{
  "hidden_act": "swiglu",
  "positions": "rope",
  "rope_theta": 10000.0,
  "tie_word_embeddings": true,
  "parallel_block": false,
  "init": "normal",
  "init_std_o": 0.0232,
  "optimizer": "muon_variant",
  "learning_rate": 0.0111,
  "decay_fraction": 0.589,
  "decay_shape": "linear",
  "doc_mask": true
}
MLP neurons of a small language model. Each row is named by its layer, matrix (gate and up: input weights) and neuron, and shows model dimensions 128-255. Each number is 50 + 10 x the weight over its row's rms, rounded and kept within 0 to 99. A neuron's up and down rows have the sign that makes its largest values positive.
After each neuron's rows, "fires in" lists the words (lower case) most often at its 100 highest values on Wikipedia text that the model never trained on.

L9.gate393:39 52 54 44 49 64 48 59 42 78 61 56 47 56 50 56 46 50 59 45 62 37 50 46 47 53 52 64 51 47 49 41 48 51 50 71 60 43 53 49 24 63 48 46 59 58 16 63 58 52 50 53 39 44 32 42 64 36 65 53 43 55 42 37 37 36 60 30 46 58 43 39 56 18 49 40 44 47 49 42 38 45 41 54 39 29 52 51 58 59 55 45 52 47 59 52 61 45 41 53 57 58 48 65 21 58 44 37 57 46 51 63 34 58 64 59 56 64 63 39 54 57 38 56 48 51 52 47
L9.up393:42 48 43 46 41 48 56 46 62 59 55 48 27 42 64 57 55 54 80 52 48 56 40 49 38 44 57 56 45 52 63 52 47 57 70 44 43 48 59 37 54 63 52 61 66 37 33 77 50 51 37 37 59 54 44 57 65 38 42 58 58 52 37 46 46 60 62 37 54 54 49 56 48 45 67 40 49 49 51 63 66 48 53 65 42 37 45 46 36 38 49 51 62 44 59 39 52 37 41 63 63 57 48 54 47 43 45 60 62 53 50 70 39 42 35 41 36 56 62 48 47 60 51 42 55 41 67 48
fires in: "from", "until", "since", "to", "by"

L9.gate1049:59 41 38 39 37 57 38 54 36 60 44 51 54 46 45 51 41 58 54 60 47 50 42 27 46 71 34 51 63 60 60 51 45 44 47 40 40 37 62 50 50 50 59 70 48 49 39 55 52 48 58 51 64 45 63 40 56 39 42 44 50 31 57 54 61 46 40 35 60 33 46 50 56 61 39 56 53 47 62 59 40 34 60 75 31 51 45 47 32 55 41 43 49 53 63 52 57 57 28 45 37 50 47 55 57 60 44 50 60 68 68 58 24 66 54 48 49 40 64 42 58 37 41 41 57 56 50 45
L9.up1049:55 52 41 46 72 51 56 55 40 59 49 27 48 47 70 37 69 57 44 40 57 42 37 45 41 53 49 36 54 46 45 61 56 44 58 28 42 49 28 59 35 49 61 56 55 60 42 62 61 38 37 46 59 62 47 36 48 49 59 53 48 46 53 46 52 44 51 35 56 49 64 46 60 47 38 45 22 36 63 69 42 61 52 43 41 56 49 63 36 46 63 36 58 56 58 46 50 44 38 47 58 54 49 31 81 41 58 44 43 65 48 59 45 35 44 40 66 53 42 66 39 46 53 53 51 65 43 59
fires in: "was", "were", "be", "is", "are"

L6.gate905:37 54 41 55 44 31 53 49 52 52 73 40 46 48 37 50 49 59 43 41 59 47 45 41 40 65 52 45 62 61 67 51 56 50 46 53 26 49 61 40 33 47 64 52 51 46 66 51 62 30 36 57 52 52 64 71 38 44 66 46 71 35 40 60 58 47 51 54 49 50 51 51 41 60 50 45 38 54 62 46 42 51 63 61 44 55 45 37 67 20 50 35 56 44 55 71 61 29 51 41 73 51 53 36 56 35 44 48 49 44 49 53 44 63 29 41 70 54 53 56 55 50 27 46 60 63 57 55
L6.up905:63 52 57 69 52 66 56 49 50 48 48 35 54 57 50 61 38 64 45 48 49 41 39 59 48 50 41 31 50 69 48 63 60 55 54 49 50 44 58 26 33 37 47 61 41 50 51 54 45 39 52 58 53 60 55 53 51 61 69 52 42 47 57 56 59 43 44 39 48 57 64 57 39 45 76 51 48 41 76 35 52 56 63 52 75 56 50 80 46 35 64 71 49 38 37 56 40 54 37 47 61 57 72 33 61 42 60 54 53 47 54 58 40 48 51 51 56 46 48 51 40 42 48 56 60 44 51 63
fires in: "was", "is", "also", "are", "began"

L5.gate481:54 57 58 36 55 73 44 48 37 42 55 53 42 48 51 34 39 58 29 51 56 64 47 53 62 39 47 44 52 59 55 62 24 58 58 43 50 45 52 38 43 55 46 48 64 64 56 45 65 29 56 56 50 41 37 61 42 62 43 36 47 47 53 45 63 42 45 31 48 80 56 53 32 33 60 52 49 62 66 43 43 54 52 42 44 38 31 48 50 43 62 45 51 57 56 59 42 33 33 46 67 49 35 71 46 40 42 55 52 47 47 53 39 43 19 63 67 39 50 39 47 63 53 62 50 45 56 49
L5.up481:32 67 56 42 48 58 34 38 33 43 56 54 51 35 55 51 43 53 50 67 32 51 59 55 61 48 49 56 79 41 49 70 43 53 58 43 54 56 55 56 43 67 54 38 47 54 44 46 48 38 59 60 53 49 61 57 49 55 65 54 38 65 37 51 59 43 50 28 41 71 51 48 41 30 34 61 77 56 48 55 44 44 37 64 47 36 50 57 45 50 76 48 51 39 60 63 57 52 41 44 33 59 47 49 49 55 41 58 47 54 45 38 41 57 60 58 61 54 55 35 52 40 39 72 37 54 44 41
fires in: "in", "the", "from", "since", "at", "by"

L6.gate610:60 46 45 36 64 51 51 67 52 53 55 53 34 61 55 54 44 52 51 51 63 37 26 48 58 58 59 51 64 56 49 52 61 59 45 61 59 43 53 56 58 59 56 44 58 63 62 57 46 44 58 58 57 51 35 61 39 62 51 61 54 57 45 42 28 47 62 52 43 38 33 43 53 47 50 39 56 42 48 53 44 48 42 54 47 55 52 47 48 44 46 40 46 60 55 56 36 57 68 48 57 36 53 39 49 48 48 39 50 61 42 48 39 72 48 50 45 44 48 39 28 41 60 46 62 35 62 33
L6.up610:47 66 52 42 29 65 36 48 20 55 36 59 48 52 56 46 46 55 46 54 53 32 47 52 55 55 51 46 41 53 51 62 47 53 45 42 35 56 58 71 48 39 59 53 57 55 62 59 50 50 56 46 46 51 56 46 50 47 54 60 57 58 46 53 40 56 53 55 52 65 45 56 64 43 54 39 46 58 50 36 53 72 47 53 43 73 47 48 48 39 41 58 66 57 59 43 46 50 34 51 64 23 48 64 43 29 39 45 23 32 43 50 63 36 60 53 38 53 53 55 36 61 50 38 56 44 58 25
fires in: "one", "two", "three", "each", "four"

L2.gate882:49 53 33 54 58 52 50 44 52 66 45 43 49 47 39 48 34 51 45 61 47 36 48 56 60 45 64 44 58 46 44 47 48 54 63 44 44 58 50 42 61 46 62 55 49 54 47 68 52 46 49 58 53 56 43 63 43 50 45 44 49 39 27 50 37 63 62 74 53 58 68 71 60 46 54 49 43 50 84 54 63 60 52 50 60 44 39 36 55 33 48 53 52 66 41 47 44 59 41 42 52 38 32 56 63 41 50 35 61 52 42 59 54 56 51 62 25 53 40 45 68 47 68 26 40 51 74 49
L2.up882:56 35 39 42 33 54 33 49 57 44 54 50 56 46 58 44 54 62 39 53 59 42 48 45 48 39 53 44 43 49 53 43 41 55 55 41 44 50 61 39 39 64 64 41 54 39 60 48 46 50 46 44 48 46 56 46 43 52 48 58 54 42 58 39 71 57 31 60 42 36 37 45 80 66 63 38 48 58 40 37 48 35 53 55 67 56 57 37 45 58 67 72 39 46 53 60 43 54 51 36 52 56 50 57 40 61 65 46 39 64 36 56 45 39 35 47 62 47 58 54 51 44 35 65 31 47 59 54
fires in: "also"

L2.gate758:49 58 51 45 50 46 62 89 42 52 53 47 57 48 59 48 45 42 47 48 45 47 49 69 74 32 47 63 64 61 52 49 30 48 66 63 54 41 35 43 35 30 43 77 49 52 53 47 57 50 50 63 34 58 56 51 57 54 33 53 56 56 51 37 53 51 40 43 58 53 64 55 63 75 34 53 46 60 38 57 51 60 59 56 44 44 43 48 53 60 48 51 38 48 66 66 36 53 63 57 26 49 59 52 44 56 58 62 48 40 46 52 73 48 46 37 60 39 63 54 59 56 39 56 24 59 42 51
L2.up758:38 48 44 38 50 52 56 50 55 61 32 59 50 40 56 82 47 41 52 52 54 33 44 45 44 34 64 54 54 51 56 43 47 43 50 44 52 47 40 54 48 47 62 50 50 50 29 54 57 59 42 46 47 42 52 47 35 49 32 54 61 46 48 67 58 52 48 55 58 63 44 54 62 34 43 42 49 55 46 34 55 51 49 52 50 70 43 27 51 64 47 37 55 43 49 36 46 44 46 46 59 54 56 70 42 34 51 54 38 39 53 51 42 52 73 44 40 33 54 65 44 39 41 67 60 33 48 46
fires in: "it", "he", "she", "they", "population"

L5.gate419:57 24 53 47 44 48 44 43 55 60 50 54 61 54 39 64 71 49 66 34 51 54 44 63 41 38 41 61 56 36 61 58 56 46 52 64 40 64 61 54 68 37 31 42 47 56 51 56 52 41 43 24 62 53 32 50 60 47 54 58 46 51 74 54 45 48 39 51 45 57 42 41 52 52 63 60 65 48 46 38 44 51 51 61 59 20 50 56 39 57 52 28 41 58 71 47 32 54 51 49 43 54 47 52 30 45 61 49 58 41 53 37 52 47 55 57 49 42 35 61 47 41 40 41 54 50 41 64
L5.up419:45 50 52 57 38 41 48 63 55 38 54 55 49 68 57 52 54 48 36 42 46 41 67 63 42 37 51 41 56 35 54 46 38 41 50 47 61 47 41 44 47 44 47 44 49 61 32 62 56 50 52 33 59 40 55 55 49 52 57 50 54 76 41 36 56 47 39 51 55 58 69 41 57 64 40 42 39 48 40 47 63 57 62 46 43 50 35 59 57 56 70 56 58 62 62 43 62 42 28 54 50 49 55 68 45 49 38 58 61 28 50 64 62 43 69 46 48 52 53 70 41 63 58 46 43 53 53 51
fires in: "by", "2024", "to", "as", "2025"

L6.gate892:60 51 37 46 50 47 49 43 45 45 53 64 51 49 47 56 47 41 44 34 43 49 54 56 40 66 49 51 65 47 51 58 47 59 46 43 64 56 50 47 50 64 73 57 44 57 44 50 68 29 45 56 52 43 52 55 50 60 46 41 49 50 38 63 53 53 44 36 36 51 26 61 60 48 57 48 41 49 57 61 54 49 50 80 33 52 59 57 44 48 34 53 36 53 66 63 56 45 45 57 54 55 56 42 59 52 57 45 41 46 75 69 41 48 53 59 51 42 68 44 68 60 51 39 47 54 65 33
L6.up892:47 43 41 57 48 53 53 41 51 60 52 48 46 54 51 53 45 70 39 57 54 35 67 40 60 44 45 44 43 51 49 38 59 53 55 52 57 50 39 44 56 54 68 66 59 52 56 53 34 47 41 19 54 45 35 45 47 54 64 49 42 54 55 57 71 59 47 55 46 55 35 47 42 54 40 46 58 60 42 61 59 51 74 57 42 54 40 59 54 47 42 51 71 36 59 56 55 43 45 70 51 62 53 44 55 52 58 50 54 40 60 60 55 43 75 50 64 68 46 50 39 46 51 49 55 61 55 63
fires in: "that", "to", "which"

L6.gate280:34 57 44 65 62 44 57 41 37 58 53 60 58 68 31 43 69 40 49 53 42 64 34 47 50 56 58 51 50 46 48 48 38 47 54 51 53 52 45 48 48 46 54 52 39 35 29 53 35 42 46 49 69 54 68 51 54 44 52 48 34 38 30 56 49 51 52 41 67 44 53 58 49 38 51 48 62 70 63 51 57 52 69 44 34 64 39 30 56 44 36 35 45 43 59 46 54 35 23 55 59 65 46 58 57 50 43 51 47 50 65 42 45 39 39 45 49 46 53 50 56 49 39 45 61 59 59 64
L6.up280:35 54 55 55 28 42 45 44 53 54 37 51 58 29 45 35 63 49 41 39 55 37 77 56 25 66 41 45 55 55 58 72 30 47 39 45 49 54 48 55 49 57 56 55 47 41 40 49 40 39 45 64 57 47 60 44 53 54 47 50 44 49 53 42 38 47 36 33 36 59 70 56 64 47 29 48 47 43 44 41 42 61 54 59 63 49 50 42 48 50 52 45 52 60 48 68 55 42 44 42 52 55 31 45 34 44 42 82 37 53 44 65 56 46 49 64 57 46 44 54 50 43 43 38 48 60 54 61
fires in: "film", "in", "of", "on", "recording"

L5.gate326:53 58 53 58 54 41 45 26 30 48 56 59 51 57 40 48 66 45 38 63 47 62 40 47 61 56 48 37 57 61 71 40 48 60 62 48 42 49 56 49 34 56 44 57 59 38 50 42 27 55 58 61 61 30 35 56 67 33 51 51 66 51 44 47 54 49 49 36 45 63 51 65 60 54 51 59 52 61 37 52 62 52 54 54 38 47 56 44 48 35 43 58 64 45 51 52 42 44 57 53 48 45 55 51 58 51 56 61 29 58 59 60 35 39 41 55 49 47 52 46 57 48 65 28 52 44 48 58
L5.up326:67 29 50 55 57 44 53 42 44 42 46 58 36 47 52 29 45 39 53 70 42 51 62 47 30 59 47 43 51 53 46 51 50 46 66 42 50 65 25 56 55 40 60 52 54 40 42 22 35 35 50 45 57 70 40 49 53 74 62 42 46 60 34 48 63 49 43 43 40 48 57 43 61 47 27 38 49 48 37 53 49 48 49 68 44 42 54 46 52 34 47 50 47 52 49 57 56 38 44 51 28 55 49 74 58 30 46 52 56 55 54 50 48 55 40 62 49 65 56 48 41 40 47 53 38 41 38 53
fires in: "in", "the", "to", "on", "age", "until"

L10.gate522:67 42 46 43 29 62 56 49 61 49 61 42 36 49 40 60 52 72 42 39 44 46 33 44 47 53 50 54 47 42 62 65 54 43 63 65 38 53 37 50 57 48 36 63 50 57 41 49 26 57 57 62 47 63 56 57 29 36 39 51 65 46 42 26 57 36 39 54 32 52 51 39 32 35 46 45 60 40 55 42 45 73 61 68 51 52 55 43 68 52 66 54 54 56 67 55 62 65 42 47 53 50 56 39 58 50 66 48 56 56 62 46 42 62 65 65 59 41 58 50 42 50 39 56 69 52 43 39
L10.up522:40 49 39 57 38 40 54 52 53 51 70 61 67 49 56 45 42 65 66 59 58 55 35 51 60 63 51 40 44 37 55 47 40 47 37 41 51 61 38 54 46 49 54 49 60 44 41 53 58 42 40 50 37 45 50 61 54 54 48 46 36 45 33 37 49 41 57 60 50 59 62 43 61 51 33 38 35 39 50 60 50 48 58 57 66 50 54 36 46 36 54 54 81 52 45 54 46 66 60 75 52 57 61 42 77 26 59 31 45 45 62 59 49 49 52 49 68 25 62 52 38 28 39 63 60 47 46 42
fires in: "was", "had", "being", "were", "be"

L10.gate386:56 36 44 55 46 54 53 47 54 74 72 40 52 45 45 51 37 53 44 69 51 39 40 35 47 51 46 71 53 58 57 64 50 50 50 50 49 44 23 52 51 37 70 41 58 27 56 61 66 55 53 43 50 57 53 54 57 30 59 45 29 44 50 60 43 50 49 46 47 41 42 59 44 44 60 35 62 63 66 36 79 27 36 71 45 64 56 39 44 42 23 35 43 39 39 56 41 58 41 55 63 38 56 48 67 57 47 57 50 43 62 44 52 43 44 46 54 30 37 43 62 50 58 46 52 65 54 57
L10.up386:73 31 59 50 43 59 57 54 66 48 72 29 51 47 48 54 64 66 54 50 45 60 37 42 38 50 58 53 51 56 57 68 64 51 34 56 60 27 37 68 43 58 52 40 73 50 45 49 46 47 61 49 31 59 50 59 34 55 52 40 40 44 57 49 48 54 53 50 62 58 52 58 44 61 59 53 52 53 66 53 54 44 29 71 38 54 50 53 38 50 37 58 55 59 45 56 50 56 44 51 49 61 39 61 44 71 51 67 46 63 50 39 68 41 48 46 61 59 43 51 59 47 59 29 43 68 38 45
fires in: "has", "be", "have", "also", "had", "he"

L2.gate463:53 53 50 57 54 30 44 49 59 48 43 52 52 64 47 54 62 52 49 56 54 55 54 46 37 50 52 49 54 55 44 45 31 58 57 61 66 60 52 59 54 36 38 45 49 55 42 36 45 57 56 43 43 52 53 56 66 39 70 56 41 43 54 62 57 39 59 38 56 62 50 66 53 45 46 44 38 45 43 44 57 65 44 45 47 36 59 47 56 45 45 55 35 43 52 50 59 57 59 46 57 42 48 67 44 42 60 44 50 53 72 54 58 61 31 54 35 49 34 34 55 51 48 48 68 55 41 55
L2.up463:44 41 55 51 38 44 51 55 71 55 62 18 61 48 42 62 66 41 43 36 73 52 56 53 52 30 31 41 39 48 40 54 40 49 56 67 33 38 64 61 51 53 48 43 47 57 59 56 51 46 43 39 56 48 46 61 50 56 53 60 53 38 60 54 51 53 37 48 67 44 53 42 67 77 56 39 40 47 29 57 62 56 63 55 65 31 64 42 24 57 54 62 46 57 44 39 54 54 64 64 47 38 58 42 47 51 54 37 45 36 33 52 35 57 35 39 51 35 51 40 40 43 59 32 66 65 56 57
fires in: "also", "worked", "not", "working", "to", "work"

L8.gate1126:56 46 32 72 70 42 53 45 37 43 39 52 50 48 38 49 59 53 40 56 68 57 51 31 54 42 53 55 51 59 55 49 44 49 39 46 43 64 53 53 55 53 52 51 61 53 42 69 47 55 60 57 49 33 40 41 33 52 52 54 63 49 30 55 47 31 49 57 58 52 61 63 50 27 39 46 37 51 47 35 46 55 69 61 71 50 50 47 38 48 45 49 59 44 30 62 35 37 44 48 48 57 39 43 24 27 59 52 47 49 53 55 57 49 62 59 42 48 51 44 54 64 37 60 50 50 29 52
L8.up1126:53 43 42 39 49 39 56 54 54 49 46 64 44 43 59 42 66 67 54 51 46 49 53 62 54 68 55 46 37 60 54 62 52 43 60 37 53 47 50 56 53 57 48 45 49 44 52 44 58 58 42 62 47 44 41 35 61 50 58 59 29 34 60 43 49 50 50 51 44 50 41 50 54 56 46 56 54 48 39 73 59 49 37 65 63 40 66 40 69 54 55 22 33 58 45 47 57 63 56 63 54 47 62 59 29 46 35 40 37 59 48 63 46 49 40 57 57 66 33 47 71 64 36 42 45 27 43 57
fires in: "to", "in", "on", "due", "as", "able"

L2.gate998:56 40 40 37 60 56 55 45 56 49 34 45 57 47 60 62 65 49 44 48 64 52 43 44 63 38 54 42 48 51 50 41 53 39 33 54 47 55 56 59 46 52 44 70 47 71 48 56 39 55 43 40 71 45 48 33 36 70 42 61 58 65 42 38 45 72 41 47 49 47 46 42 53 61 48 57 35 52 63 64 58 68 47 64 53 59 61 45 35 43 52 47 42 44 44 62 53 31 57 53 43 60 34 52 42 41 77 56 37 33 49 55 43 46 59 40 29 31 38 53 36 35 44 66 26 46 38 57
L2.up998:36 57 43 39 54 56 46 52 52 52 38 52 49 65 42 50 49 61 43 50 44 51 72 76 53 63 38 56 57 51 44 51 59 49 40 25 58 51 55 60 61 50 40 69 62 67 40 56 47 35 46 51 55 63 49 31 56 56 61 51 65 42 44 38 65 56 51 62 62 48 55 47 37 65 72 60 59 55 46 55 72 48 42 34 44 46 40 55 59 61 40 41 41 42 61 43 60 56 36 59 55 45 53 49 36 33 55 47 48 30 44 46 48 55 35 53 55 51 34 55 21 53 33 52 44 52 57 46
fires in: "of", "to", "mousiotitsa", "bellamy", "as", "time"

L8.gate836:40 49 42 58 43 62 55 66 57 49 54 53 54 38 65 60 62 63 46 62 59 59 38 66 60 59 44 46 45 45 59 55 44 38 51 46 59 50 46 43 44 59 47 49 74 43 55 57 50 41 54 64 38 47 42 50 45 49 67 59 36 59 49 42 50 41 47 63 38 45 49 73 51 48 57 43 45 49 64 45 76 50 52 55 46 59 44 41 51 54 55 49 45 56 63 69 63 53 54 51 62 70 39 54 44 61 50 61 48 48 59 39 33 49 63 38 53 52 41 54 54 52 54 57 56 64 48 35
L8.up836:39 67 39 57 47 48 48 48 42 45 57 50 45 63 73 50 45 57 47 68 38 40 39 50 40 34 44 35 42 69 58 48 45 51 49 62 75 27 48 52 48 50 58 63 68 54 55 55 54 50 37 52 31 44 58 47 41 59 37 45 30 60 33 40 40 58 59 35 45 51 69 44 37 28 52 51 43 48 60 69 58 60 44 74 44 67 51 52 62 54 55 54 41 60 59 62 58 49 56 23 55 59 56 55 43 52 43 49 49 51 57 42 55 47 48 47 54 48 48 40 73 38 43 39 65 64 31 40
fires in: "has", "had", "have"

L2.gate653:24 53 60 55 57 61 38 54 73 64 51 37 45 48 50 33 46 38 45 52 41 50 51 52 46 61 54 58 53 54 49 37 55 65 31 46 57 46 55 70 24 39 57 48 31 54 62 52 43 45 56 51 55 39 49 42 59 55 64 56 55 42 30 62 62 40 48 52 62 51 68 57 58 42 44 51 34 39 39 43 53 54 60 38 43 47 60 60 29 36 52 30 50 58 42 56 50 47 42 34 38 66 45 43 61 45 49 58 47 49 69 48 43 37 58 51 67 49 26 40 63 48 62 40 46 50 38 46
L2.up653:68 56 42 55 52 46 44 44 42 45 64 41 36 48 49 56 72 39 55 49 45 46 52 47 34 39 57 40 30 60 42 37 55 47 50 46 38 44 58 53 66 52 49 72 61 57 49 60 63 70 45 61 47 60 62 60 53 60 44 49 49 49 41 41 60 61 41 48 63 34 53 49 42 51 37 51 35 54 51 59 48 63 50 54 43 35 32 51 33 40 33 53 55 38 73 64 29 66 47 58 39 41 50 54 35 66 49 68 51 47 47 47 49 39 47 47 68 65 49 57 47 52 52 49 55 39 30 54
fires in: "he", "they", "we", "she"

L8.gate933:60 48 53 54 44 41 34 48 53 55 36 69 39 57 45 46 47 58 56 58 52 43 52 37 51 55 53 51 43 44 58 44 50 61 44 47 41 37 52 32 60 59 54 50 53 53 52 48 45 38 46 46 67 58 41 39 40 53 64 56 56 60 60 47 42 37 71 48 45 51 47 56 65 48 34 51 39 39 66 49 65 46 57 59 46 46 48 50 62 37 57 47 56 54 51 57 38 44 66 38 56 33 58 46 62 55 49 45 74 45 69 75 41 52 39 52 29 40 56 67 49 52 28 45 50 47 50 47
L8.up933:25 64 53 49 56 52 64 37 56 63 47 54 42 34 50 44 55 35 45 63 55 40 30 49 44 57 32 36 46 64 49 62 37 51 59 53 49 49 42 40 55 60 43 38 58 65 43 58 43 32 65 52 34 44 27 64 42 47 60 46 47 48 44 56 23 48 47 58 50 46 54 62 43 39 50 48 44 53 36 45 67 59 69 60 54 70 50 53 47 51 50 53 59 46 50 49 54 35 20 51 47 41 73 49 44 42 53 56 43 50 68 56 42 34 74 50 50 48 59 42 51 40 48 42 39 56 54 69
fires in: "there", "which", "that", "following", "where"

L10.gate434:58 41 52 45 62 30 63 51 39 60 51 60 57 60 41 66 42 57 75 63 53 38 42 40 59 50 59 49 54 36 61 61 55 41 62 57 27 54 57 40 58 42 63 34 43 61 23 38 44 58 41 61 64 59 52 47 37 55 72 42 32 45 58 38 56 57 50 53 47 43 52 56 52 50 71 43 43 49 45 46 48 67 49 56 43 70 46 45 62 45 42 41 60 40 41 54 51 48 56 54 43 46 50 52 58 46 51 53 38 48 43 67 44 60 65 59 59 65 60 45 38 49 53 53 58 59 48 56
L10.up434:47 40 50 47 56 50 24 47 50 44 41 61 71 57 65 55 69 51 42 46 44 45 47 60 43 62 42 64 48 42 52 42 33 49 51 56 44 57 38 43 33 55 40 41 37 34 37 57 56 48 44 38 34 50 49 51 36 38 51 59 53 65 42 49 28 70 42 51 67 59 35 34 45 57 38 26 48 56 61 51 59 50 45 44 59 51 50 62 66 68 24 49 54 63 37 30 49 44 50 45 48 32 48 49 39 63 34 56 57 49 44 44 54 45 51 42 66 43 45 62 32 50 48 60 66 62 62 38
fires in: "one", "each", "every"

L6.gate603:42 59 56 54 64 40 48 61 60 57 41 48 30 57 64 39 48 57 41 47 54 55 41 32 63 39 40 54 64 34 43 39 50 66 44 32 42 56 42 32 43 51 66 44 63 55 55 62 59 43 50 36 47 43 30 65 30 45 58 59 47 42 55 45 57 45 53 52 53 52 50 65 47 41 43 38 38 47 48 45 57 52 26 66 63 43 31 57 61 55 46 43 52 51 41 45 51 58 50 54 31 61 38 58 67 38 31 52 49 38 54 39 40 60 53 37 57 44 42 54 69 54 53 39 40 80 45 37
L6.up603:41 47 53 55 44 51 30 46 55 47 42 56 46 58 42 36 55 52 48 51 55 46 45 61 76 49 39 55 51 63 61 44 44 37 51 46 58 58 61 69 54 41 55 56 53 56 30 69 62 38 29 56 38 52 50 26 43 47 52 49 52 56 58 35 45 55 35 59 64 53 50 63 22 56 53 45 65 61 46 41 46 51 62 43 43 55 29 53 59 44 52 52 63 52 52 36 54 48 61 44 51 48 22 49 68 24 42 59 54 57 52 63 35 56 60 38 56 68 44 53 29 57 54 57 53 53 50 38
fires in: "at", "to", "near", "of", "toward"

L8.gate774:29 36 40 44 57 55 48 37 57 52 63 25 50 53 44 52 52 33 26 72 52 45 53 67 39 44 50 51 33 54 37 44 64 53 53 46 46 47 50 53 57 45 68 56 59 59 63 51 48 41 47 59 51 36 52 58 39 42 52 52 31 41 45 56 60 51 58 57 40 49 48 67 41 52 40 36 55 53 57 54 51 47 56 55 38 43 30 50 52 50 56 59 38 53 50 60 58 30 43 46 64 53 79 39 59 33 48 50 58 50 48 47 57 53 58 76 57 54 51 48 52 43 62 43 58 55 48 47
L8.up774:49 54 34 49 35 29 57 55 39 52 59 55 51 44 55 53 53 30 46 48 45 31 54 38 30 41 43 49 45 53 80 49 57 66 39 54 47 48 54 55 68 55 58 65 56 59 39 67 53 47 40 43 55 55 57 61 46 47 46 39 46 51 50 58 73 63 41 51 49 51 35 61 46 53 35 50 51 49 56 62 64 38 32 47 54 48 55 34 46 52 48 50 38 60 56 51 33 55 58 44 55 64 67 43 52 53 26 48 51 62 56 38 50 57 56 67 41 61 36 60 46 67 49 41 47 58 54 32
fires in: "who", "he", "which", "they", "that", "it"

L6.gate1065:41 48 57 56 53 70 50 63 54 52 52 53 58 38 53 58 57 48 44 57 57 41 53 60 36 62 56 59 42 44 64 50 61 52 47 54 32 61 54 41 46 61 50 32 52 70 38 53 54 41 53 56 49 64 47 36 54 50 45 57 52 29 27 61 32 34 61 50 56 60 62 42 72 43 47 29 52 51 70 43 54 31 58 46 48 51 59 52 50 55 45 55 43 40 64 45 40 59 46 41 33 36 44 49 42 58 48 45 27 59 56 42 68 54 37 56 54 53 31 44 56 49 45 43 40 56 53 49
L6.up1065:43 52 48 50 48 46 66 49 46 52 63 47 48 65 55 54 59 59 61 49 61 51 55 46 65 43 52 46 39 63 45 49 46 59 45 71 48 51 54 44 51 45 35 47 53 41 55 61 51 40 53 50 52 63 56 37 58 40 33 29 61 56 41 53 64 46 60 54 41 68 45 34 47 65 61 35 46 68 54 50 49 41 42 59 52 56 61 30 38 50 52 56 63 51 51 42 72 55 70 48 42 32 43 43 47 53 53 58 39 56 49 54 47 58 29 53 63 46 56 34 59 58 51 48 51 54 55 59
fires in: "in", "by", "and", "to", "of"

L9.gate341:41 46 68 52 43 55 44 62 43 60 54 43 42 46 46 47 53 67 49 57 37 40 69 45 74 51 58 63 54 59 42 43 52 64 57 70 34 42 32 53 35 46 53 42 46 39 57 37 56 65 54 62 37 47 39 48 40 47 36 56 73 38 51 47 56 48 49 47 31 55 67 52 54 52 51 57 52 57 33 41 50 35 48 52 49 56 50 62 72 44 48 66 74 70 49 73 49 58 44 58 37 66 45 57 53 49 43 64 55 65 36 60 52 50 59 46 41 63 46 46 52 41 54 35 47 53 40 74
L9.up341:54 42 43 37 70 43 45 52 51 44 47 55 45 52 47 58 47 43 46 46 48 49 42 43 37 52 65 54 48 38 52 48 50 53 47 41 52 52 34 45 61 58 36 62 65 56 53 72 60 57 42 38 32 55 54 38 62 48 59 60 35 31 56 49 29 54 31 56 57 54 39 42 55 64 55 47 51 43 54 61 44 44 58 72 55 52 42 39 48 51 39 57 48 53 29 34 44 46 50 38 53 51 50 52 48 26 54 45 39 52 45 72 42 54 58 63 63 38 63 18 53 48 55 58 57 55 67 50
fires in: "he", "she", "to", "before", "after"

L8.gate190:58 39 48 77 65 66 58 56 47 53 39 43 58 52 70 38 69 59 39 46 37 36 60 64 51 52 25 57 54 31 52 42 66 55 35 46 46 57 54 47 39 50 46 41 70 38 57 56 64 52 45 53 59 44 42 50 37 65 71 64 64 52 38 47 47 53 52 40 51 52 65 61 52 34 54 55 33 58 48 59 70 53 47 42 60 60 53 41 59 39 44 52 72 42 59 34 42 47 46 36 39 59 43 61 70 41 46 61 58 37 44 44 71 37 63 45 51 46 50 62 42 50 30 53 35 46 40 51
L8.up190:53 36 31 58 53 64 52 46 56 57 53 48 50 56 47 43 67 54 66 55 47 64 41 59 34 43 49 49 58 55 39 59 41 47 58 45 44 48 39 56 38 54 67 50 60 27 62 52 46 53 46 40 28 48 48 52 69 49 52 60 60 37 35 67 56 36 46 35 46 60 58 53 45 49 63 43 24 51 62 45 55 62 43 55 59 65 44 47 49 54 44 34 40 51 43 62 54 59 49 34 40 51 64 34 44 51 37 34 46 57 57 51 39 32 49 32 44 48 41 66 53 29 48 62 64 54 30 49
fires in: "had", "i", "have", "having"